python train.py --activation="swiglu" --bias="none" --tie_embeddings=true --init="trunc" --warmup_steps=275 --dataset="wikipedia_en"
MLP neurons of a small language model. Each row is named by its layer, matrix (down: output weights) and neuron, and shows model dimensions 352-447. Each number is 50 + 15 x the weight over its row's rms, rounded and kept within 0 to 99. A neuron's up and down rows have the sign that makes its largest values positive.
Before each neuron's rows is what it responds to, as a language model described it from the Wikipedia text at the highest values.

Description: Dates and coordinate markers. Month names opening full dates after on or Release: (October, May), the hidden character after N/W/E coordinates, and mid-word name pieces (Mub, Rous).
L7.down2233:65 82 45 40 41 27 57 40 51 61 34 36 65 67 53 37 42 10 65 53 72 58 68 35 54 53 60 14 42 26 71 48 69 63 48 38 58 62 56 44 67 35 54 51 53 46 49 19 37 76 48 78 47 53 38 40 60 54 62 34 30 40 71 59 54 46 52 61 79 39 85 60 45 63 20 23 45 60 46 56 29 57 53 48 31 74 44 28 53 77 50 28 54 46 43 41

Description: Topic-domain category words. Words naming a field of activity, such as sports, transport, health, media, mostly as or inside section headings (==Sports==) or as modifiers like water sports and public health.
L6.down955:72 31 57 77 52 64 36 70 56 56 38 52 24 39 55 58 34 33 46 43 58 56 52 81 37 60 50 55 50 79 60 39 34 74 57 50 20 63 57 19 23 64 77 54 38 63 70 67 47 21 37 47 34 45 50 32 49 38 34 50 51 40 36 37 50 51 63 46 62 62 64 48 40 57 41 38 13 66 41 52 50 34 77 75 79 48 67 55 42 45 45 48 37 59 55 55

Description: Word-initial prefixes, especially un-. First pieces of multi-piece words after articles or verbs, mainly the prefix un- (unrest, unprovable), also comp-, con-, re-.
L6.down1383:47 49 51 27 46 62 76 49 67 52 33 47 40 58 56 73 38 65 64 45 47 45 48 64 37 42 53 60 34 63 41 45 53 32 32 41 43 64 40 40 47 50 66 56 64 65 47 31 29 53 60 62 54 61 74 33 54 47 43 50 63 28 20 72 32 47 59 44 19 47 45 51 58 39 46 41 43 52 42 35 51 36 47 42 48 00 48 44 55 79 37 33 99 30 52 25

Description: Phrasal particles and completions. Tokens that complete a verb phrase or word begun just before, mainly particles after verbs (going out, dropping out, went down) plus as well, un-/non- prefixes and mid-word pieces.
L3.down381:46 49 70 59 38 54 47 63 50 46 47 49 56 54 37 28 41 43 57 63 57 50 62 91 51 44 39 74 53 50 76 59 41 54 64 35 66 42 50 62 51 25 61 46 64 50 60 65 62 55 57 63 15 87 64 71 28 47 42 52 36 60 67 73 47 65 44 38 51 36 83 50 56 52 69 59 55 58 44 39 44 56 46 76 41 54 55 61 68 42 39 41 52 63 62 59

Description: Prepositions after named bodies. Prepositions such as on, until, in, by, before right after a named body, date phrase or clause, as in "Senate on", "Commission on", "continued until"; weaker on word-piece fragments of names.
L3.down77:34 43 57 51 42 54 67 53 81 60 58 45 31 78 78 51 36 60 87 44 60 50 68 53 13 53 43 45 56 51 65 49 49 62 41 58 57 61 40 46 50 59 52 62 36 30 43 41 54 63 47 26 45 54 54 04 39 66 38 51 40 65 71 53 65 44 34 35 22 66 47 71 32 47 63 47 31 52 46 46 34 68 49 39 63 39 66 47 71 38 62 84 47 24 65 27

Description: Tables and statistics punctuation. Fires on formatting and number tokens in structured text: the % after census figures (64.2%), table pipes and blank cells, and infobox list dashes; weaker hits on mid-word pieces and the word end.
L6.down1893:19 51 66 55 45 76 31 30 32 84 34 40 58 58 44 56 50 52 73 63 20 28 62 25 45 75 51 70 56 47 71 49 48 47 48 67 35 71 64 71 59 57 60 75 60 73 44 21 67 33 29 65 22 60 65 52 49 55 61 29 57 55 63 44 21 49 31 42 30 48 37 66 58 48 38 43 57 55 53 41 45 25 40 51 50 22 43 54 56 49 68 43 48 24 63 36

Description: Word after named phrase. Token right after a proper noun or noun phrase ends an argument, usually prepositions (on, over, about), a period or comma, or a verb (agreed, discussed).
L6.down1788:53 63 42 46 55 65 61 48 30 61 31 65 54 57 41 54 67 49 51 67 60 37 53 77 51 59 54 46 32 45 63 62 41 59 34 66 48 41 53 43 66 61 41 42 55 38 72 72 67 43 61 73 87 56 50 55 30 69 41 43 36 49 72 53 40 54 23 52 42 79 40 70 68 40 53 71 45 45 52 40 64 46 52 54 42 30 47 17 44 57 59 42 48 30 53 57

Description: Capitalized "All" openers. Capitalized "All" starting a table cell, heading or line, mostly AllMusic in review tables, also Allsvenskan and "All times"; weaker on "also"/"then" after a subject.
L3.down700:41 47 60 67 44 48 57 57 21 39 24 62 46 60 73 29 61 22 32 51 49 64 74 42 41 53 15 50 84 57 29 37 58 29 33 68 60 49 42 21 36 56 60 67 50 58 30 35 20 70 50 37 32 62 67 35 38 54 28 24 32 46 26 36 44 55 56 55 54 37 38 70 38 43 48 62 68 73 68 37 61 52 27 58 35 63 40 33 74 80 44 52 59 47 66 63

Description: Table cell closers. The final token of a table cell value just before a | separator, usually a closing parenthesis or %, as in (PNG), (32), 53.95%; also verbs such as were after percentages in census text.
L3.down43:40 60 66 48 50 52 39 54 55 33 70 34 49 83 31 47 41 57 54 56 12 35 60 62 64 62 58 67 46 68 54 47 28 66 64 39 33 39 54 42 75 58 53 46 31 70 40 47 70 27 50 68 44 49 40 61 43 52 58 54 55 32 57 30 25 60 55 35 39 68 43 53 42 33 49 70 80 28 56 28 43 19 57 56 39 41 49 54 36 50 27 69 62 26 42 77

Description: Table parentheses, mid-word pieces. Closing parentheses after numbers in wiki table cells just before a pipe, as in 16.5) |; also mid-word pieces of names, e.g. Sotomayor, Neath.
L7.down64:58 47 22 90 36 56 65 56 48 44 37 55 63 77 65 25 45 32 57 64 60 57 50 37 56 66 23 37 41 38 38 42 21 48 64 44 44 49 34 38 94 48 28 56 68 49 65 46 64 69 61 62 21 37 19 67 74 34 67 38 57 52 71 59 34 59 50 57 27 51 24 59 13 56 68 34 49 41 76 38 56 70 39 36 73 43 44 14 38 69 51 28 65 38 74 54

Description: Fixed-phrase head completions. Final word or word piece that completes a set compound phrase, often in chart or stats tables: Peak position, Net gain/loss, private-sector, rear-wheel.
L3.down453:58 36 87 60 42 43 54 54 47 85 35 38 32 30 31 40 63 38 25 41 49 58 68 60 28 47 64 67 27 62 38 62 17 61 64 50 47 64 74 54 70 66 24 52 27 45 23 55 42 47 52 47 52 70 57 26 73 57 45 41 48 57 54 63 59 49 45 42 24 68 51 61 96 36 58 29 49 48 71 62 73 67 75 37 47 60 48 47 33 48 69 53 68 49 56 26

Description: Word-completing suffixes. Final suffix pieces that complete a word split into several tokens, like -ical, -ive, -ity, -ite, as in Geographical, favorite, inductive, across varied text and tables.
L3.down1944:53 78 28 52 50 39 34 22 64 74 50 80 51 55 54 48 34 62 45 36 93 51 54 39 58 42 45 25 54 63 44 35 59 41 75 42 25 52 71 28 46 54 67 63 68 33 49 36 59 50 62 78 52 42 34 48 57 30 22 70 49 50 62 61 46 39 65 69 56 35 35 42 60 38 47 39 39 54 64 59 54 39 51 23 57 44 55 51 63 58 58 06 59 60 32 56

Description: Modal auxiliary verbs. Modal verbs right after a subject noun or pronoun, mostly before "be" or a bare verb (may, might, can, could); also "well" and table pipes.
L6.down45:50 77 42 57 29 49 59 40 62 48 38 34 31 45 38 55 43 43 71 62 47 56 51 45 52 58 51 48 46 47 56 27 31 56 39 55 58 61 34 68 70 40 24 49 40 49 47 54 42 60 32 68 58 32 57 73 51 75 58 56 36 46 39 50 62 54 37 43 35 32 42 50 48 49 52 38 37 55 45 31 25 69 69 33 74 45 57 57 38 65 46 49 47 52 59 61

Description: Mid-name fragments and "may". Short mid-word pieces inside proper names, especially "le" (Randle in basketball box scores, Glebe, Danielle), plus the word may/May as a modal verb or month.
L3.down558:56 75 41 50 77 24 34 38 54 65 27 34 27 33 74 61 64 46 50 58 45 52 41 53 52 40 34 25 29 46 50 59 30 77 55 67 81 71 41 60 41 42 51 31 41 48 40 60 47 74 49 59 54 60 64 37 17 53 26 63 45 60 56 36 48 64 50 57 71 38 36 38 44 60 33 49 39 71 39 54 76 31 41 55 38 50 48 58 56 67 59 33 41 77 62 37

Description: Word-initial B/R fragments. Opening pieces of split words, mostly a lone B, R, b or emb at a word start, often in song titles after a quote mark, as in "B|ut Not for Me", "B|orderline", ex-b|oyfriend, emb|arks.
L7.down1184:42 42 68 72 52 42 36 30 66 61 58 47 37 70 48 36 60 52 56 86 64 42 37 73 87 45 60 41 23 44 82 52 56 59 49 62 49 61 28 47 81 30 40 63 29 27 78 37 81 66 33 41 79 52 51 38 35 50 62 33 34 53 15 65 46 58 38 37 55 71 41 41 57 51 41 64 76 58 37 29 61 37 46 35 53 30 47 46 52 37 57 38 39 54 24 39

Description: Predictable structured-text fragments. Tokens inside fixed formats: word pieces in foreign names (Côte, Château, Chełmno), table cells, and field labels like "Label:" or "Language:".
L6.down1492:30 65 53 55 44 51 51 53 37 52 34 44 44 10 34 51 49 49 49 40 19 54 60 50 73 52 30 40 44 51 69 58 51 34 73 54 42 50 51 45 34 50 37 32 49 42 68 89 31 68 36 70 75 69 47 32 52 41 38 53 65 55 66 34 61 35 46 52 62 65 39 52 36 31 65 50 49 59 32 45 39 49 36 73 59 90 35 43 21 45 63 67 71 22 30 30

Description: Religion and ideology words. Word-final pieces and words naming religions, faiths, or ideologies, such as Christianity, Jainism, Marxism, religious, Orthodox; also weaker hits on faith-like fragments (Faith, saint, Spiritual) and adverb endings like deeply.
L3.down297:32 34 54 47 43 52 44 45 37 61 45 52 54 73 61 47 43 43 35 39 29 64 54 59 48 65 34 56 36 43 53 31 43 42 43 41 73 71 41 30 54 52 45 48 78 46 60 64 30 54 43 60 61 61 21 55 57 47 40 38 58 46 18 61 50 67 40 71 52 43 59 40 33 49 55 73 47 72 29 59 57 34 33 72 64 35 66 47 36 42 22 44 46 39 42 46

Description: Sentence-opening connective phrases. Words opening a sentence or clause that lead into a figure or consequence, like as a result, out of these, about, an estimated; also empty table cells.
L7.down1140:41 65 45 44 46 36 57 58 44 60 69 31 46 67 45 61 33 71 43 12 35 53 45 30 64 56 34 69 53 72 51 49 33 36 59 42 58 38 33 57 49 29 22 33 63 65 20 42 66 52 45 44 40 56 31 50 37 33 44 53 74 35 32 72 73 61 36 54 78 66 64 59 61 46 75 48 81 74 84 56 69 60 43 36 48 53 37 80 65 53 46 44 66 44 44 21

Description: Mid-word name fragments. Word-piece tokens in the middle of split proper names or rare words (Sam-May-er, Ham-ad, Antar-ct-ica), plus first words of set phrases like United States or high school.
L7.down1295:46 49 42 53 47 52 57 20 41 51 28 54 55 74 48 38 40 31 47 42 53 54 80 45 42 63 43 67 66 60 35 57 31 62 67 40 52 08 27 32 54 36 66 68 17 69 56 43 37 34 48 62 65 66 53 73 45 64 32 68 42 53 77 84 33 46 46 67 60 76 68 64 53 34 45 46 50 57 63 37 63 54 50 47 47 45 48 57 47 59 41 71 50 70 38 48

Description: Predicate words in biographies. Function and content words that open the predicate or object phrase after a verb in biographical Wikipedia prose, mostly "the" (organized the, appointed to the), plus made, competing, is.
L3.down664:66 54 59 52 39 47 59 39 91 41 57 38 32 62 77 44 38 54 29 50 42 57 69 34 52 43 48 67 60 54 54 39 40 79 56 24 55 51 50 53 62 57 33 44 59 33 69 68 48 45 00 42 44 57 67 76 42 53 78 53 59 45 67 32 54 41 40 36 47 65 47 49 64 76 40 56 61 64 62 51 41 35 76 45 67 44 33 32 75 48 57 55 29 37 50 45

Description: Word-initial capital B. First fragment of a word, usually a capital B, at the start of a paragraph, quotation or parenthesis, as in B(ullock), B(ecause), B(onap.), plus digits in tables.
L6.down667:46 32 63 32 55 54 40 43 48 59 36 37 03 26 59 49 21 39 38 74 69 46 50 54 70 54 38 76 56 48 53 38 13 19 23 58 44 54 48 46 62 12 41 63 22 15 55 69 59 43 00 66 43 55 57 57 51 35 65 54 28 52 20 51 57 42 27 11 39 40 46 63 55 51 56 55 65 41 49 61 79 28 43 55 67 50 37 68 60 52 53 31 66 45 19 65

Description: Predictable mid-phrase continuations. Tokens whose continuation is highly predictable: word starts or middles like Enter(prise), congl-omer-ate, mut-il-ated, and the second word of set phrases (such as, for example).
L3.down857:33 56 64 36 46 42 42 43 46 40 65 48 60 57 22 63 46 37 19 41 62 47 12 07 46 43 45 59 49 50 50 67 58 38 51 58 74 41 48 81 52 62 50 35 70 70 62 46 66 59 55 30 33 47 58 44 49 48 58 58 62 23 75 60 34 00 50 57 28 31 17 50 55 63 65 45 74 64 63 50 68 50 74 43 81 42 49 46 69 78 33 38 14 15 43 61

Description: Letter b word-pieces. Word pieces starting with or holding the letter b mid-word, often after a hyphen in compounds: red-brown, half-brother, inline-block, OpenBVE.
L3.down86:33 69 44 50 54 44 44 64 45 54 48 53 58 43 59 43 54 69 40 61 48 68 39 74 88 69 59 26 45 40 67 61 70 37 34 39 28 50 52 30 41 43 43 78 42 37 43 53 55 48 35 87 46 47 60 59 67 39 53 54 39 30 40 57 30 08 45 42 47 33 60 57 63 56 48 65 52 66 60 66 45 63 35 84 44 54 25 38 59 21 51 30 58 40 67 69

Description: Descriptive predicate start. First word of a descriptive noun phrase after a comma (appositive), "is", "was" or "as", mostly a, an, part, e.g. ", an IMG company", "is part of".
L7.down481:69 42 75 51 49 59 53 32 38 58 41 73 32 54 41 51 41 23 52 38 34 30 35 32 55 33 32 54 85 60 24 35 39 68 64 52 23 21 45 65 62 71 79 42 30 46 81 34 59 47 70 35 28 60 58 62 38 37 52 37 36 75 14 48 57 94 56 45 42 41 34 54 36 48 40 49 82 43 38 28 61 63 38 70 34 36 63 56 41 64 63 53 80 46 64 48

Description: Descriptor before category noun. Articles and modifiers that open a classifying noun phrase, mostly "a" after is/was in definitional sentences ("was a Hungarian-American"), plus "television" in "the British television series" and year digits like "2021 census".
L6.down939:53 77 63 27 54 40 57 59 61 40 53 56 26 52 44 57 49 29 65 42 38 72 38 68 36 57 38 64 54 60 44 52 29 40 63 53 21 41 29 65 54 46 25 38 53 53 54 47 30 42 39 61 34 44 66 37 45 38 61 47 59 55 38 50 48 43 28 08 54 52 53 30 58 35 31 54 54 31 67 40 58 52 47 47 42 26 46 83 60 50 44 36 45 73 62 48

Description: Perfect auxiliaries and word fragments. Mainly perfect-tense auxiliaries such as have, has, had and been, often in quoted statements; also mid-word pieces like Op-el, Manibh-ad, l-iving.
L3.down1127:28 58 26 61 45 58 66 72 48 72 63 42 49 41 27 55 57 44 81 68 18 74 38 33 53 42 54 54 50 54 68 59 37 36 52 03 29 24 46 27 79 58 80 46 44 34 71 52 68 51 49 34 69 36 37 61 59 31 42 50 23 58 51 69 38 40 65 77 75 63 26 33 49 59 58 51 64 25 63 37 35 63 36 66 47 47 75 26 51 50 46 59 82 60 56 65

Description: Word after "as". The word right after "as" in set phrases like as well as and as early as; weaker on direction words (north, south, downstream) and table cells.
L7.down1278:34 37 67 38 39 61 33 84 40 59 37 36 44 27 61 33 87 47 28 42 50 60 54 77 33 74 41 29 43 35 53 19 67 43 50 55 46 30 37 46 37 48 71 68 54 54 47 71 54 49 55 94 46 50 78 41 46 55 57 50 46 35 85 42 50 40 58 25 52 32 47 24 38 36 52 52 51 40 48 42 38 60 80 49 38 63 62 46 42 81 59 66 64 21 28 59

Description: Word-start after brackets/quotes. First fragment of a word split into several tokens, mostly right after an opening parenthesis, quote or table pipe, as in (ly-rics), "ret-iring", [el].
L7.down44:30 53 49 56 44 54 44 51 64 54 32 57 53 50 27 75 44 64 77 43 39 68 43 86 86 26 47 46 43 74 41 65 75 38 41 33 67 23 58 67 35 40 48 76 49 77 49 38 39 30 29 62 59 43 02 38 36 49 73 87 54 86 77 21 37 60 47 50 37 42 42 52 71 52 46 52 40 57 12 61 64 59 36 66 63 45 37 32 66 66 40 58 73 38 50 75

Description: Biography main verbs. Main verbs right after a person subject in biographical or descriptive prose, such as contributed, made, gave, wrote, plus "==" section-heading openers like "== Biography ==".
L6.down787:63 47 61 51 37 56 37 66 31 45 54 61 36 49 69 30 59 63 43 44 35 39 34 59 44 41 44 37 56 45 46 46 45 56 80 56 32 33 30 28 77 45 25 52 63 56 47 50 67 45 69 58 46 69 62 62 57 74 57 77 44 62 58 60 36 57 58 50 68 51 60 70 56 42 49 68 84 53 55 48 61 45 65 49 30 20 42 58 55 37 36 50 59 71 77 44

Description: Mid-word "il" piece. Word-internal "il" pieces inside longer or foreign words and names, e.g. Pestilence, mutilated, resilience; weaker on name continuations like Union, Republican.
L6.down1691:47 66 44 47 48 56 49 36 73 40 32 42 71 14 71 52 35 47 27 55 86 51 73 48 38 18 43 32 46 81 65 60 50 60 62 41 46 27 25 66 54 62 51 30 31 59 56 50 86 49 43 34 39 41 35 50 61 61 69 68 42 47 73 57 32 51 69 48 55 42 52 50 44 48 53 42 34 42 68 40 45 65 76 54 50 34 57 31 60 50 34 56 43 21 28 45

Description: Verb before its object. Verbs and some prepositions that directly take a following object or complement, mostly after a subject pronoun, such as had, has, wearing, stripped of.
L6.down389:49 49 59 64 65 38 62 60 57 27 63 48 50 62 69 54 34 47 58 81 65 45 50 48 78 30 47 53 48 38 31 52 71 66 51 61 49 56 39 56 35 45 42 58 50 59 55 47 12 21 61 70 62 50 56 33 44 64 38 57 40 50 68 56 91 57 60 56 27 38 60 38 36 41 46 87 45 49 66 41 49 42 28 50 53 59 51 31 79 61 74 73 63 38 39 40

Description: Definitional article opener. Mostly "a"/"an" after "X is/was" opening an article's definition, before a year or nationality; also descriptors like football, sports, first, only.
L3.down1142:54 45 78 47 57 56 36 21 51 44 45 59 31 56 53 60 66 48 48 43 33 49 43 52 56 04 59 59 62 56 59 62 43 68 63 44 46 61 90 49 45 60 77 41 50 66 69 39 48 53 72 62 27 37 41 50 31 72 58 67 41 46 20 59 45 58 48 49 60 54 28 53 27 52 62 36 60 54 60 30 41 45 36 59 62 59 40 47 99 33 68 46 54 55 44 53

Description: Temporal sequence words. Sentence- or heading-initial time and sequence words such as Later, Earlier, Further, Early, Recent; more weakly, table pipes and "such as".
L6.down1870:76 32 32 32 45 46 58 53 55 46 38 71 34 96 28 54 58 23 31 35 49 39 43 63 39 51 48 57 28 18 50 65 36 37 49 44 19 78 41 56 34 61 62 60 61 42 52 43 54 57 45 74 39 58 33 59 34 45 91 51 57 37 58 15 33 50 51 63 68 53 63 37 43 58 30 59 52 77 57 36 19 46 39 67 32 55 42 34 68 49 60 50 58 46 44 29

Description: Authorship and creation verbs. Creation verbs right after a person subject in biographies (wrote, composed, authored, constructed); weaker on word pieces inside names and titles in tables.
L7.down1328:54 53 24 54 97 80 72 84 46 37 41 24 48 58 65 35 38 45 51 44 48 66 41 65 67 23 64 43 36 41 62 34 55 67 68 55 54 45 44 29 71 30 40 52 21 63 72 41 46 56 57 51 45 56 33 40 42 60 55 38 34 38 42 60 41 48 75 63 61 40 37 60 40 46 66 42 42 54 28 49 35 53 62 34 50 47 51 71 47 19 54 52 69 70 64 57